Weights of a small transformer language model.
Size: 16 layers, width 576, 9 heads of 64 (1 for keys and values), MLP 1728 SwiGLU, vocabulary 21823.
Architecture: RMSNorm before each block, untied embeddings, normalized queries and keys.
Training: a variant of Muon for these matrices, 5742 steps.
MLP neurons of a small language model. Each row is named by its layer, matrix (gate and up: input weights) and neuron, and shows model dimensions 272-527. Each number is 128 + 32 x the weight over its row's rms, rounded and kept within 0 to 255. Numbers have three digits each. A neuron's up and down rows have the sign that makes its largest values positive.
After each neuron's rows, "fires after" lists the tokens most often just before its 100 highest values on Wikipedia text that the model never trained on.

L12.gate1675:172146197154082135087174081112103121085148146108101104125145146120147118073164115168114146117198163118063161151100161128141104077067073154102076161127142082120158105092089092149108142088126174134138117150097132118134111153134102112099073106122111138106125136157100087134131142145146093104091130113155119156148114139153094068061152133128106115179146122119106142158117140152092214195112159092137163125093125097098064106060112139113105153082118150120132128129178137123146152161179044117137123110088126150118147120075187108125128093122162128126153155215089146049149125091124104168130113093147113130092177084093140152141110166097167182086129155101141098126125093065143113159108131123107100155124154114131134117118115171126100108146188128096172150111126152141208144148217115
L12.up1675:091148124084087122112150103129081177153183085175122136152130125189166136143121109131096107097114127080096080091079156165110139098080151123185144152126126143094119067085090121072163084070098114167139104078126172114165161091148155134079116119116111134108110112144161119134161088164204145091098170059147189146091105136160147127152131103085078155154131141166138208142132110144139106118109076080095128118082143112113079152115141134138094133113149139161141149139128111125122133170119123135152116102084183135165139108160154046143105152194168129116181168143142162096117123186148168140136150206139112078086155204120170105098091143146137076143085137144156127164122102103169063157150093164105128132158172098146110069146122089117149124154114149119098133033166179172168112158115101
fires after: "4", "2", "3", "5", "6", "1"

L12.gate367:141152150133174130125112096121165068171121088215138150099128136137150096128156081160046175182151181153116098140171152108132107101082154187130107140140127135130145112082082121144105133105160123101165074134170109148128112139087063137166142100136142082150156116124136122159118162052123144143065111108133101170139126121104122088088154127126084139061125144129108149179095152115112058163060084105132179116089105101149179137165147128131117100203153112161112117120118133124142155141093130137096150133063137147104079138138171183148184175128127141201121119114089147180152151091183105148159151145149144151095164108121166133082172140109114145092107116102114181153107140132154171121157132084107154154127161116147090111107141166148129122075139129099141147126168086128137146137157112
L12.up367:172135101157076160171138047163113176168136091161118070107122082161068131149149187223070191136115135113122146165144206080149094129088099152093146182184127098096088145093140112114099116116111048153098130138148191099178123140165138173077107114149168139105124123155140138126065125151112154075162187172101144130126119072146146157165131121141162089128083195120130090161115137126158226174144125119130130151154156171150103136135172161161110135195111184167137142156124101152087121153098148144093166154129175143099097124100135181144125136084212136101154131107163120152164156094161131095146151110079092147123104127187094106091141107166163136091111083091159142149107104099137133135103116128115148149103123131186128111150161096091127112140049082097091133098138125127203122169092123
fires after: " |", "|"

L10.gate1180:173080089137121075120052152097137186119106090090128114081169116114180127151156126169090139096152108132095092147151110124118098180159122143095046107169171170166153141129113115106124099157158097141150089135130146152094130133100117138165141101144072177168141171115109108120124132101179110153157146166115092140084090104114078212135197140099056144111097143126196080158076136116087132168122134126173112152133167129132156142188095113170143160057139148121094188144121092111132132174108104132077130125119098142118153156132191119123135149098154054125157077111105165132179147125143097159136116098148084109129151099133146134178160162119133144152156103052216113079175079155177185189117152122136147105130127111074096170158111145141152114160134112132152102127088145173123150091152149
L10.up1180:107112106111109164138149127107126058111128106114104141151150133140098109151060060160146108096122164149143162067165133087145092194192149109093179083093134134133134130124060098147122130122133118137079174019137116113120079134129173115137104102135092122110143157060107151103140163120131096137111216181149129126080106112111107135113119125186138066158071171153124126134075118112108120133143142147129179186109163126144164138148097137100069111134122160150079144132097156093197117111196192124135126117123083126135131076080154133159188113150141098140143110118151107134155151147140161117075116098111120077190152128112150114138119147138126036085109086110187129142177082173117094119093139149100134160078148166106186165128110127060180096163143142147104184136158127098186129187079156
fires after: " ", " in", ".", ",", " ("

L10.gate202:126120092138141168100135084134127140149090117130082132128143088141120116078188201148107143146139141194101132108143121102127125165160132142161138133179132154159151084114123089156077130144135119109117151137108176091117126109109111132151139161137145141089134132151150145151157144110137144121171087188163143089095148039099188082086147173183150101097090119094124121125106133111145145154096136143171179123144150101134132093076174072141096169106126118194112130131098194110182103124123101118144154100120088163108104120140090115093120133147208119132167125144130102110137088074129088124135139128173102150162142107133178148137112075164109127168137126109228103088117105149158149120109132162105155062108099129112106134130099124101185136185089128175138129093089183129116121128173098
L10.up202:130168144200115119100104138118125121138091136127181141081167191151173094146121107110123105091123122116137092143201105117135147168132087163108130112123126156141083118111055085139081148147092123116125129119194191128179150136176123154105059136117135185114126083095096093170140143121190083162147098157119110105072068158152186102097172136149161176214147151159086165082144100103180134111083104148137105096139088125147067208163097095195101178192115101149074119134162135104123127136132155148127118142097094149140151110172086167151146135179187109080145180177165123198147143142119152121091100159115156122124090099166111185116173122171154146138145134156090145139115155163102133095094127098118186095128176056073117081102117113064137161068109131120201108126117182135099160077156124
fires after: " ", " (", " Later", " ===\n\n"

L4.gate1249:183118105119141120164103140148165080176155148138132148116122130036110177148100135131150106109115060218090098068099137153106167128124146144120093123104113104148107115086159135136095051094092130115144208148156128170127177091141145166151139101143148118137126096080083055108072134127124175134139106071099186108120134138076147099143164092109133116142154102128163121093127093128114182131172061128090214155192142209163142105159153097149139139115104171104080098160115117148120086129163141125122151190122140099158163066106112090127200126138095133120105133143138152172189096112132161098153128143108133173116124142153119107154111098158208105145076092130188131046156166160141190095143154080141101129091145159208083131142096160081080136150116120139141153128115178172096152126143095
L4.up1249:135209098161080174079113032094127122125089058086134157139105157129070099095154150143185117141191127160131120143131127155119130179138112116163111109110117127166090140084118066074162132105121145143138148157098137140122112134120150078103158059114098126112162105150130136169122149154142169243125133156107104130164150100144068102120065093238125105095082139151145134124104178111164175135143101102164081113143180125167062096154111133131139158119109097094126122173103103112151117126178090051141108104156140068143130145099108153173151110129158092128142073137161130098137129142143103120158139101106107127167140112132128107107139121127169147157074155177149108168089104101096127122122157094187139225167125146145116100152112095151082168090109127112152145060213107168179136143145166
fires after: " ", " (", "20"

L4.gate517:141077130123140150105087140118127124073081127127124105106153132111102142102134175135170072081113132143037176128132156108128129141120191110104126038119144105157097138122143137102126103160158157114099102100088156071123152066154116126153065116180088146150187140134181192120130208196137115182230105156100084135180113100128117025147144086160162144172111179122152152193127200170171131149092140092151138123106168082150158144077053166164080144151088128112157112124164193151190117132119136107163087131118092171082152127140143156160154157165151176126105160159175114143124139092161168094099164087200090103162161140089135110155141107187143158128113142175102086144138094129113199155100135125127090107121140114083124071160104140072122134088134130096158097151124192145098159183162080
L4.up517:132164071116109161089047151151127151136091108162129103113140160213140107177135158073133072116100164159124144158132118130096126151153223150109158135133162102128088077147094166138098140165158087113198101099111091047110111152129147156091139168143134148136139115093162185110142137123118072178211079144163142139162128094083094150160052132175150153139162139139121099145152166127191056137176127136125106063133147059084099133111134134146190073119142118095203163123168082138116134127142150131116101130111078141113136120186137161104124137142207114179169116097121121130110138131051133143098159086141155125132144140175118150095115085177212113132114102120099088152130126155144132164187090149118150115124100124091116089144155143136134156157091118133179085116081175091065143128120134
fires after: " ", "–", " ("

L10.gate1603:113191162229094129092152117118120139169141137145169166129064137194148182138126143093147097117130130094091121098104157064125162135150134183118125144098155130075200149095119186074132110151128134119137120105125148151065110075144138153111179113088089140124139134129125174088180195101145134133148120121067098171120122190115132159134099133100120106156104110127076132126172184147134129119134127131111154097138100150159110163065166172155183126146171166151159154125178140093066094093147097128142121137078123127134153166153103180164208195145079107147075132152156126125110104123164079060136118122100135137135120081126117132154102182133169106148163057106151121129093090138137129171163111066137074161083145121131136121109135144132210161159074141110118137147157080132131161122099118
L10.up1603:119163139099111075051132071171070141160096072095146114176173095109173160118082131123067132123110178142132174160084171147133094116155188151100089183189089138132139025137154132086150123151053114123172102113056170107082133113145164157139146102147176132132135128162159121164165103117084134125109102111086146151183119124130098146131102116083165103111155114122118141121192152170173119142174118113097074124099106138077113142113128187146101139106226169156093140075190156088139100123187100095157098149081100068129156167165157105137179145118067151117150117126129152168200179136136057070106116119131143086135135128095163087097094144141125147147097099109141093077091125142147143108237096119133151097163098156138164067109155145137141107144084113083147064127104094065172150144189152
fires after: "4", "3", "5", "9", "6", "2"

L10.gate1008:092071112161101207118137054087125138086172200160108140173142067146155191124083110105144107137103143128174115143147082132158134104154124122190132109093144077077123100084113102066149159142092081066121142133139109155164147160089121121134145129106090164106192117138138158171110100114136118128121146146076156178092070082142177123133101112114085110172132136114113141122147149163087135067152149127132162126108170145095120110097187191135161088048092165141109079104122139123171116136130126080103138185132104162174130119101125159056112115153135141095199121105071150120121108114123126136156151112116136115177167139158154151121091136144065132130104093136202175108130098138094123087134170107158077102072162123177154157128151135121124074127154120120105091095139105050089175189073156
L10.up1008:138106151106134102142141100155084073053109196179064143126141136189067154164078138127097130084124165143183055155112126167136126068156107087118182153118101123197177096150167096107152110158114127107142067138118140150077171137136117084073194112123111123100136094037128121127112080129104110133135127069150137111116128120145174179153135132118111191175143107155097162178113179118140165158090042107070103147122127093129016103147165086145090137116142150120169075165121161129170168141130029100110122127147141140109137080139096080098175168151160131094147129160152136079111156095173160096139127165141167112099161128134185190101159125159164132168091129162140147141133136163159132078087157070114073134131106120102095107112160119096144146101143143130091147115169129149143180137117140
fires after: " |", "==", " /", "2"

L4.gate698:096102110081109139134169102194094127133114072135101135155136186160126114129105099117105075144166131139130169116128141161178080095121152101092116091171102129142146137099139123124183103148110095062148084154115138124157147044143136097144123070119105157134120188100122064087097134134169150114198133170088135097126134142136163135151100102134139152149084080121113155110086125135085103176153121113132108140121116086155160124177094166099170140091149150114119099105182140092143153120114061084109095121168117090107088120229139096108100122167179154096195080132129212051130105163124109089107144163111154095177135129118137128164067095158131133098197122125149132015160166130122150107106141121119190124155127128120088142176126174138056104095182096162155138075080079190135155068125087
L4.up698:156094223157119122189137155116148125100137104146065163147103125118141085111167086135132120101132130139169167155126113129131137158133095099116107137160136123147137187119169139191091135115124064104086139106092093109170115104130115092188100145051161144084150100095098130166112111132112130171115100211151102146138077070106143182073169143127159149100053087188144191116181125137117138122091144104116147156099114145105164177156102151109126118099135130113140116117083147167138097125197102181157149148104101154128096095142149046109114160130138072093118123124088122102120078096152117154106189175097128171123153150104162117112125121132088155132139142114117153127138088125123139154208045144127130140119153157209163123175102116104138129106157120146063158108159124081161069137092115
fires after: " |", ";", ")"

L4.gate1588:143135108150121090220169117135104124187094080140125118141179137173161104088085087131202102139117079130107120116127107142104117116125175150139184129130154121157126082088107104175053129080085123111143164140102136123113077116125179203124159076127088141094113093132134104105153097140106125128155137128176132108123129126155158116152114174140128134174168170069126099118116095058164191130098101183170150140092143107120186124132135172138112113126089114172120152145155157159128196171163128105184140164078153139143157052113148057138097088065073153108070134066184163156158150104072140192140064095092096070147065170140152126081132163112086104156114124162084119123147141119155106080107097133178141109157114111122168167157182088102177109143097164107209076121151154094125178123091103
L4.up1588:118163149130138144159142121178137186099190167112113129174166086091119174157166137133186136191161116131163153101188105173127125110143198080104123138098107200069144167135156121111128165165130145216135093162132172149142105096115130081116127144133109089130175138083110143132084139114075081075157156182159131165136170137124104135121117110151134132144163114099096101112120166091127087152148150100097084031113136113141135118151133128061183086145139160152143119093123179110104127133146164127170144123123136141140165171069121106136158068163079096134139187139145119092128139093165108058127128197136089108094120099078106180145141148168118218111184128128085138148129089092123131148102088132150108126124087129088097131181128121174062161133103158133076103136137142129179085135080174
fires after: ".", " $", ":", " £", "$"

L10.gate1051:151164090101129087107112148146066141095140061133115110123138177118164148112066166103152051098182168135110100110154123107094116172181126086137133070166097137093181096082158136200136131133091110138175067175132095125097129103200103122137120130089129109120140121142172159129143142080100183093153077078205110131110142140120098105092124154108091128158167117070123136158079088157107100178133118144134187135140182114098102143111140121151116136094136086166148082048165120140194095128114089135116173116115087172190132199113087151143125140135127086083107091126117155149110194130090091135116184131127105104154113116106125089126162075107139128163153102139106133195084099134077109123128197127177116157123151209106128128157136067107177174120123080106133155106140142148162150144145146
L10.up1051:185166137125136096115117102099125128102124109053069127147117090187122134112189179159171080093096086140091115111082128151137161100104190111118119118100143141089138136127115135126117147085145110137117071126156082113088169141121105139102075097158107104120144160112173140117205166142109125090143112108112123088107099113200132159147125148115120088110162113143127184078149124116126149140156136088135148131133146081078089124101155134084097173087094111201146155093154123120118125156125119168161117134164047076219107134111073185111140143112130062109152112129139164152093093191155206077096108120145192139101134079130154160122142136096105130169158099203126128154112128171171146103139174106116073144107162186058145140142138086100118110106121147170129075133179124114138083109146129
fires after: " ", "|", " |", " G"

L4.gate1053:123097137158135132112156150143151102153104126122087172120133104130104091081120126132064121135139182195142131094094126153145142208163117120183090159098158142150143105140139135164098154142147204127128095130150083135115105093087082137149052105120135092143146133153129085134160127144127010168104126144189083110160079119123105118072111051135182205152137088123183097211102152200145143150105120152160133089153102160144082191135136146137116124173134093147115137097152140149077150137108190151181098080048130138092135094116113164148113107156111155161104105101073142096176126123136131153074191102133156168096144061150186128100177096127159130132173139152138136145108127177103146124176107103121124145106088192191108079151117120094146114084134129190154159112132175169111115063101074
L4.up1053:049179150117095123097128131131133083117197136138123163090136177116138163162118098180150122113112073070059080093112120142107131129122180147166122171080095126103133088138164131183145140124101151188058115094164126144171108158099126071123157207110158110138120178097131141074155124135094082142132136110111045160135079164125142135103166164140115125069074187184082149183155123112134160145119187131148120161154098157164140143165084137089087091140099088156107086106152137169142122138100110154082096114173108137155099141128144143150102139073192132120154110125147108166138104124052080162089133224148134127068119180123107114085156123125115121128074093162080158167131118157150149151089103075134157172148161109130128137129161172177075129055114157141126157169182115108152127082164115
fires after: " |", " ", ";", "\n", " –"

L12.gate593:133064123115165164128133145167114129149154158124127144153167151082122166135088084150101159092128102188157083153147130093124046147147140135134095168093108138127135155104134125130046153196139104111147119124196116141113150101119093160181128121108221086138105135162114152122136136175130142183091121109113136150123122127167152118171101162185073177137207108131111092118142104115037110121115117184100171143100159074126160178087135060121142104173117113130113141123148104083109109079142160146095141112145147162131071134175139146091180136161064123122142133118114120119183157064125143108159137085069092137112167116146111145126097133141077117101146134151165121155106088141092190128196118106137126185171191176189176135123093071127102114077118115109153124136140153137085109134164150
L12.up593:166170140115071170177177150121105123118118160153179167149148128163126056150150095144163178073108111111142131128148153141115069204128181141135142133166100089117120149138123113142112166135106090100110110138123145103140123154103129140134072106130155129143131144176126156161112096091165145133172122094106133137145103137064115166104081127148078129145138150102131133130113133101118097163097129119062110163185141119179170139143182135120144120089105194123160110130143084147112118076136093151079134130189116149072135185161128119120141118134155173125160139147149124091098121121106086157113122122135170108102193164102123132129099129135185130201086199139189090158132121169111072129065138141208092102188098185167146148111157182147149117116147143104172168141093138175131133086101149
fires after: " ", " |", "|", "20", " FIFA"

L12.gate732:066132123108155147104130137138113136138190114133151169135118116103119142109124104117130134165152109120110118122151160132153070133171131098107139186191092126120101154120118175152126063144084124124070085199140099121104109110124144158134188116072132123055123079098139110091091100154125164113111106076163122115106141102117118118139099158080126122144138127109088122120146122167090076147139112120163148179125126082154160141106117147163162149122096153099108191129151132085094092142192117049165111208104142133116131158121155147128211164198170078105137165141065103107128130141121080060085097190164122127149090147156078187102083096154109094188146137075132192145082126131167070108137163168133167063131122139131131130130090149085131132134202149114081110131158114153131096137135182
L12.up732:143150138078156147154122119130123195083101140153118124144120128134099133128123152123134081110127103106140108159140113152130084105162177127108158079165089081149152114078132127102099094148109142096117086162127098136133109130117088123104165125149121127151129099129200108174093156148123130123137117132133114155124185079124075162148159097093101113172122123127136129180073119101170140141138134098154181110113122071086150153095118121139154156088176096153157150160095124083157133182102122137076093096175165088124171168106058088187144117138128076132143155163153154156145149119202137085128098161160152156152141129164105127139111137107105167153137100064107163092108126095110090131158128151121174085169136148153109095125184156143116165076119105141136101174179200151024164135131194
fires after: " |", ";"

L4.gate945:100111113093110092122116165146146161117109123161201119119120034111148134147063135127037121163169096120111130109099109066109110073081125125147119110152098148174116091109106136125103108159167102091163205133196110148161124117120138121130131120117098128080108149087090089108127080114112082100149154164112112110101139087111162094129128190138130133112111091107134177131082050125092127151052091084161151079170145146135162199102072134080122138111092107122106169107114136044094127116137113091097111118104090126126105074054165160144101049120079198067088132155052135111129080139147061189108110159166139105093131090150135111131146114122047107115106126128132163114170155104110149140118127163123089103180157156151143078153121148112163072103136193190146137157096132126079164158110049
L4.up945:099093108097144083171172158132209080120142122168071132098167207124179128154114087101188148145151104148141063083167155126163109037152142088091100169123180079106137071096139107145113180099118106164121121136133144156058089118135143094154089085083084043129160169111113124112140178094190136045159172148142104155134127126110138075153162182148147174158165178143190132066100106187145131125175142093098102105062148122090187162123114120128085144100175183137113110064126115107138134160109094140094167122086162133196103109142161118141209141135043130141123131165133121137112171082156121085141110122105107095155085130140097155118124130176109146166088203134196124124076105102129109125093124136115070118146142117140123118146108122142144138109088113067096093071078068107135146144148087
fires after: ":", " died", " https"

L4.gate622:136101110117077161134106098149142133137132089201135174089115087085187123148102138090165164135184120177168079131158141103118097069148100077100130158166097128147144138139096144181130117139082107099119178106109095153122155133122136137114136103118113112156122149107116108167116137104095138122124141089159078169116167069078121157166070210087071127136150110111130143186130164114119090132135136110155180075138097067071120084077102155148115148126186192131180068129124152155121153153123114103155106165141150136067126141106155097131137128103128107126103111095078111193106100168159158152124138175161144149096173114149084156121155113105145095092100099130157184088201075186154141133127142147124105104121111153136155163180141109110114106174128131174094105102119109078110165125122083
L4.up622:170208166113111172073136124140100179134138118086172177087124133152125116119179097110060167137125128111100094091114177138125117126067132144127123188091119171104131132158113156169129090133112101117118056085115150106078167135113157119185094185149147041095071133122157099128074148178177144092116152149127054201171133100128224143096128185166145133104116187108165100084150140168117135078153101132146113167127112180131095127167173153190099123095142073134158156174123177160092158164128139127111142112147119101071155092120160145145096158093133130105179110137102144167106094132112155073128058078129091090078101140105137175130128135119134125147103111107169124124107151117154098134102119113109106123126080152111092087193160142107133143131133130143106111141132082101111130150140084
fires after: " |", " Mar"

L10.gate355:117183098126129123107122130148094165109161120163063179154099079113116208111161233102150158145072072170094100077134160129203195118078150103149096176111149094119082109064152107111100160109082175164107149157053095138102139192219179117100043144134145145143078158085152104116140101158119137117127132147097114159148107134093116168187162145105125131182120115095088123099086084143155174140122095119137053141126161093151126154138104105094112189087101104170116154104126125113134120167121107186160160104135134075143075135104086119154156124104186098138126128110071153145132158121151109145154118156078140152101140139168127066084152153127117110082159092151144132162150160192106161087153179155119150137124137157168125160144117094071127120143139087154210136076124110147139124093151165
L10.up355:150102151114164112155155095124083088087164210096091107180088164159191211106103168113113084094148093073115118034086179149124137113062140163153130176111102040113070105110143109152051160093119139128125128124066102205075103146106170138113097101132101167066111116143129182123097132117129158132161128130109107152096085157098132117160160120066164140166140105121124095130136093061126140100106108071069063179107114121119061166122119146123181205126114110134113196167158058109129122165119130144121152086142104080151133142093077098176106162172167135184111185139145095184181079136169121128129092122122108153081128143150104125122150161151099126170085095149147168152136133200072138097095135142101171103084118094195101145112112108140154153185197068088112113136130145089137120128154152
fires after: " ", " |\n"

L4.gate711:126095135125125139159156113091120097125111190131150144152102113149073114124135180148111140121174090156143190128094146084181127141113108117100062074198128131149141110136118060108168146158158119119159071099135090142091051162141113159169118123159079132187136136070097112092110168104054154077132179126118120120105106124088093128143204153113107131144190075089170173161132123065093180130090155110156156097191151122124076100171169116123094140089115146103111056154085157054150166119115089068153153141180175104095173155105164166120133129113149145147168117115158100131139129087169104116157136157098150145103113129057138091159149170123096189159088146098157138106164144182098113104113184013149122130139143086145080135157161082178129166112114116172017158170192121097119173169097121
L4.up711:089122136071159142116111147107111096085192134143092154096150124079138128155094110115108178166117075162156111103152173085175080109115123180117151111109111137118139158090121090140144127130154148149177150161117126167159130117123192085183137166102153121140127115101104112176148185122162164123147118145103144130102109065189095107210167130160153066184137095163164101137155129108172111115058108106162112164162092120107171136140093156116107052116169048168141088115145101147142177141087076180122151220110141100161117144120055148168122163123130161169100070112141145111152055069138094118149140146170124162184151116136150145120090197120102169073103097117129109093094154147136102130123141093203096139123113119140078129183104172137114119084114114169138125142244106081140181102169131
fires after: " |", ";", ":", "|"

L12.gate74:116111204122091096140162139187099142126145112086148110167126124142132109113128107138096119156092125121136120129036050139138127107119138185094107130085152117102166091100110144161109163080191090061130071116072165190116148112123122124098141111103119153132131112097158098200171132139163184163097132074129159110146137158083084135123214102112119117099170094131137146177131130100134125102100101088105146087131126177125120151137119211131140084156137142183063116103044134134091116125122086113185124170181114115159176113126165109063119150079134196141124145086091132173255143098096193079152123100092160111133055149085155071128133096154135123167127110128093076161152136144098158184111085133112127150148137103100155076119139146144141152114111151103088149138192097209200105157123049
L12.up74:110202143103060122131093114165114212128127100114142154133128110170111146134112169058128147130152141093163088152203143130136148131103098136166091104119195073137143114126144170097121111127140197147050184152142104115153160138173105086163143159143173107133087166153129121138088146094127094088118184136146188176139108121092107094154148086122196137156123120112118117142126172122120166092130108155076067189124154112103160162104146135103113142086134166108166129124136082133181127105113151107148081168144159134161142183127162135101112137101147156082184164090141094130168110153124112149112136151118136137128129089136125107143128131138185137136110120173127107203153133137116155123151088159092143143154097142113177100129115158126098149130124170158165106143131148151142154180164117
fires after: "4", "3", "5", "2", "6"

L4.gate526:199144149130160146112131133106062130147114102174103157150125135128111066123185173160060089145133185125156114051153180152106102196087075099172150162198153174155117080178162088206132134128095149126142108169118085096133102125129102159156139159117134143169087126129146122123120161060129130117149092103103067106129127167160173117163129120110135135100182122084133132146158124138155124224108114132174120181165102133076148145104183165148130186122149164146106101103150129128156134123114093139128173109155141150137123163223095097145145129144118115089171080090094138151146118172048093112138214131167140108176223155168178099123150129153202142155096151148078139115075127136098129078150155151140118049129093125088102142145204130106122137076124118138166131109057146179089165102177175
L4.up526:174051142124136143133218134231145134088123136139071096097119158119103085156127111122103148094088152148070146119092085074165156112109151136098132181207197123148095150162162121105076151120161087145125142119150125160093157107170178181139117136154108122146160119076168124091177071167165174116147144102118151126138075072134139155154217195072186113118122126152095124108114174093118106169065133179150157167156108115116127151158160126160087179075165081133102113115183104059166088155173100063143089112111151113111124122142201149151132160129169152176147163146133146159120172128112132084153064094125152150139142092127127146130090120164135075128120182107122131136099111101150146132121133175154119164166081145118144172118166078138090136159124086137133119154235080101149139105109167
fires after: " |", "'\n", "\n", " "

L4.gate88:115145139107147133171126156069094141069114142118094114138191104162147084149147109104108117138094082148084112136129136100192131147098144034162124118161180170140114103065097106098121158077137101134114152115096143123130182150096118091135139131161128187102115175153141114109105159134089112162115084103119110144098197091062090138169107154115077157076123160190103127096094063110139180134093193117175122113118090130124204111132119160136125170160062166139109132117205166070111131126079090135140120140138081123044126109138125121145122100146126098112174126088133084134123178104162164140151095127101093101154136181187167082153205140118116044124095127103109137109120098176110102115115112121160149106192141094163141138195102169134128153165092094129179115097139117110112094136102085
L4.up88:078150114121099186211182142135088110104133140100075089132141147126140121170179085100159107115080020138108124083142107153159145135166125091190130116151155106172150111083139135152112209138113096125152232130118131130078191105157162158084126149071157112154102121141118143106122136134202126133107170099141117113060122169166084109132119150133177114145077177164127156150157161129135180128147154101162126113104079120139182127157133127095088167158098144170117135127166127083137143168117131142063140097144105128089152154122146170220136176129171137106160077118116135128120123135148210117063143144114123109117197160126132155113149112093075108186111192136110130079134070166115127102092154121122125124139167113142148110157136091169155199133042079183167134182141145149133118163104146
fires after: " |", " (", "'\n", ";", " ", " in"

L10.gate37:110163095068112090062107109131122099173135117127102152123139126114199101122095029134181144105186105143125089155230205129105160185129125094144125196113136143152149160141095097119133180207113125134098120116151167105147150121115150115180106122103085144106128101049090182141130152043130088108155135122113145163130114123143138111201125073078135127122099168114130076085135131137087105139140132136128115171145206126140077110137159161125164148094137143170130076084091133135169090097191134111131065117180072156137116199135155121130131139112121126074115133132100072070138169163110154100156134089184122132095131148153143098130142080127090104101127162103112122130198119079087102106131147166160149094157142132133148090141165151118186147125133130124132143140136091132139167144149146
L10.up37:148100120129122136061104115132074095128140115124125134182124085124132161141109086127168102156118102114130134163111157121103135155108101095159061099185126105133170053090078132093125154115116095147096079128108149122124143084193124080175088136164083125076123147138121199145182140070105102135244106091069124122129092113152108125178109106118165109166141106128138094192142094076115090147174124108110103187111159047119092086135159150137141096094146114158109148118122100149130114146150128082110085157199127143158109118132133072082160097117203058107104159072108123111157161141106105170141180137176134167035125147092100129144119153143130123077127082098092146120149067153160096060151140114127141183174142164138121118111145119092147152104133108070109080168081143176145166173127132
fires after: " ", "2", " (", "1", "3", " $"

L4.gate1711:127120170165070076111157129123153217126139136079149177134119069159153114148118113128169070141205174197102131032140156139164078161188058106097095121115162140123150129145112113147110151119118104100096175109090115173115126076144115169149152097120093118107102157144140091166152146177099107166145133183136142084159127130102074113157184090139124139123121154114121130120153139192062125114150177099131128130139151074150160103151156090112058115137129144143123145086189151157199129119140118145182131119140128083125149081147111100135117139156127110161118092090130109056117129075074108139114149148124150160134138130125106124073131153100184166161132099094169157151105172084102095076197161065134086185152143118143117111133166118105135065126156127131130130113149106156073135082114191
L4.up1711:123147162137172121096098127116077118134118107178126126076092093210142158102149104145119090171154088158139185106109182172156099138117133147095105066111111151019157107109187138183115153128097125106121089132190107174108191157116231147096174135066124152181104105097140181065088082173151171128143115136132170116113162105154120097183124100119077127078121128168162166143177151136116132171123119124084047113128119150086136078169151143114155119068133133141135157120108107117135123131082165105103141153157094082111126152143162092148081133118124134129147133137106124131087065151118144124178103089154238164139144143142120105135095133119164125157083142111173113128119149080145096095180112099125125096107162166118116108118156112125114157099026122055134176124131219083162135132161187
fires after: " |", " ", "6", "4", "2"

L4.gate637:168120148045129165099123094145134147163118122190058186081105121138097141144156119182117181175139062104173081146130145192156179085120178117161114197134179132083108112088171130109150123119080124142083157120136136138073133132145074126067149137104082107116084116107117153168120166048100167165135157131142175128160100127099160172153142136161102130118118153142168137190074113109129141167205126086115090178107060112093111105124103104171103159104149216124142134138184171077154138060141143161144088148145205131115185148157126145146082163162103186082201108118083099160100065077119152101119108161142123187099167099130121142119106123063194123135171106094112104157146171107146104133143159121104115130159162097173088157123111118087162127104135174211090115125089126117167150137157095
L4.up637:126137115037117196214130134116138144120082060168105076110112179145133123133122115106067145144130087149135100117117191117112121147134154142141159125121091139180167113095150160112137146103167094148086197113102120134095097167108054169095148088083159156125089136115139133167122130084095173191130163112165093161164114082156142137144162171098106126146159127158223133081144102129063129138116139096058128108111079136127138156126115172063148092102172189155106124139121137059140089147162146148169073136139183111110112112104128117138150170105173154120137131118122157083098145089152122172166057148141151204126154126137146168179101093159067147098107134093082149109069192124144148133154127131123052164113098100137124149094138064117152128054146141131120108200140131141126143170166085
fires after: " |", " V"

L10.gate175:192145145125094124108119095149100148142095103078111162042086172118087154099185096099145133140127106110102110115089137125150109172133124100124182157138098115099107114107154141100135124155080122093153201163164178159108167162117126130119119100207145101051077125070146146088142193124095151165086101151116139104091056093088105043154101156141085157155148111086142116160104095112145124137154134169151124139093087154165139105139132128101109140129135165100135175143106099093101137133128132174065132156122163070118141124121146155153184167048110165140123141105101147119117142130152157149138179146170079108114146112078131134071166103159083059129172145097112093089102091109122133146097134085138150114147141151133152160186112068128178128160151113184113131129138105149054177148076134
L10.up175:225091080095143171093106104072124159129169177098142119154121106110136075127193165096111154120200097126130111089067112178180120132117148129149092101117117130133100019136148124103111113120147155144170155125146171170042126089162150154098053167128073101083099125067124198136161125132160143141137082103100197152119069132129114098112085116142119197151141112077144181115139135076139150140148185107192088170114130165138113154168162138065095124154049109089131183137136143137136128117086146121062131172139183106091127102114147125146137125131100144182118093135151082150118176138107157082056172058055100136137155166117117152116130095144145150109114109138075096095131120168144086117075103140158165144118100155079181110097098065159145085088076123086175077075109157174112109053123140
fires after: " ", "20"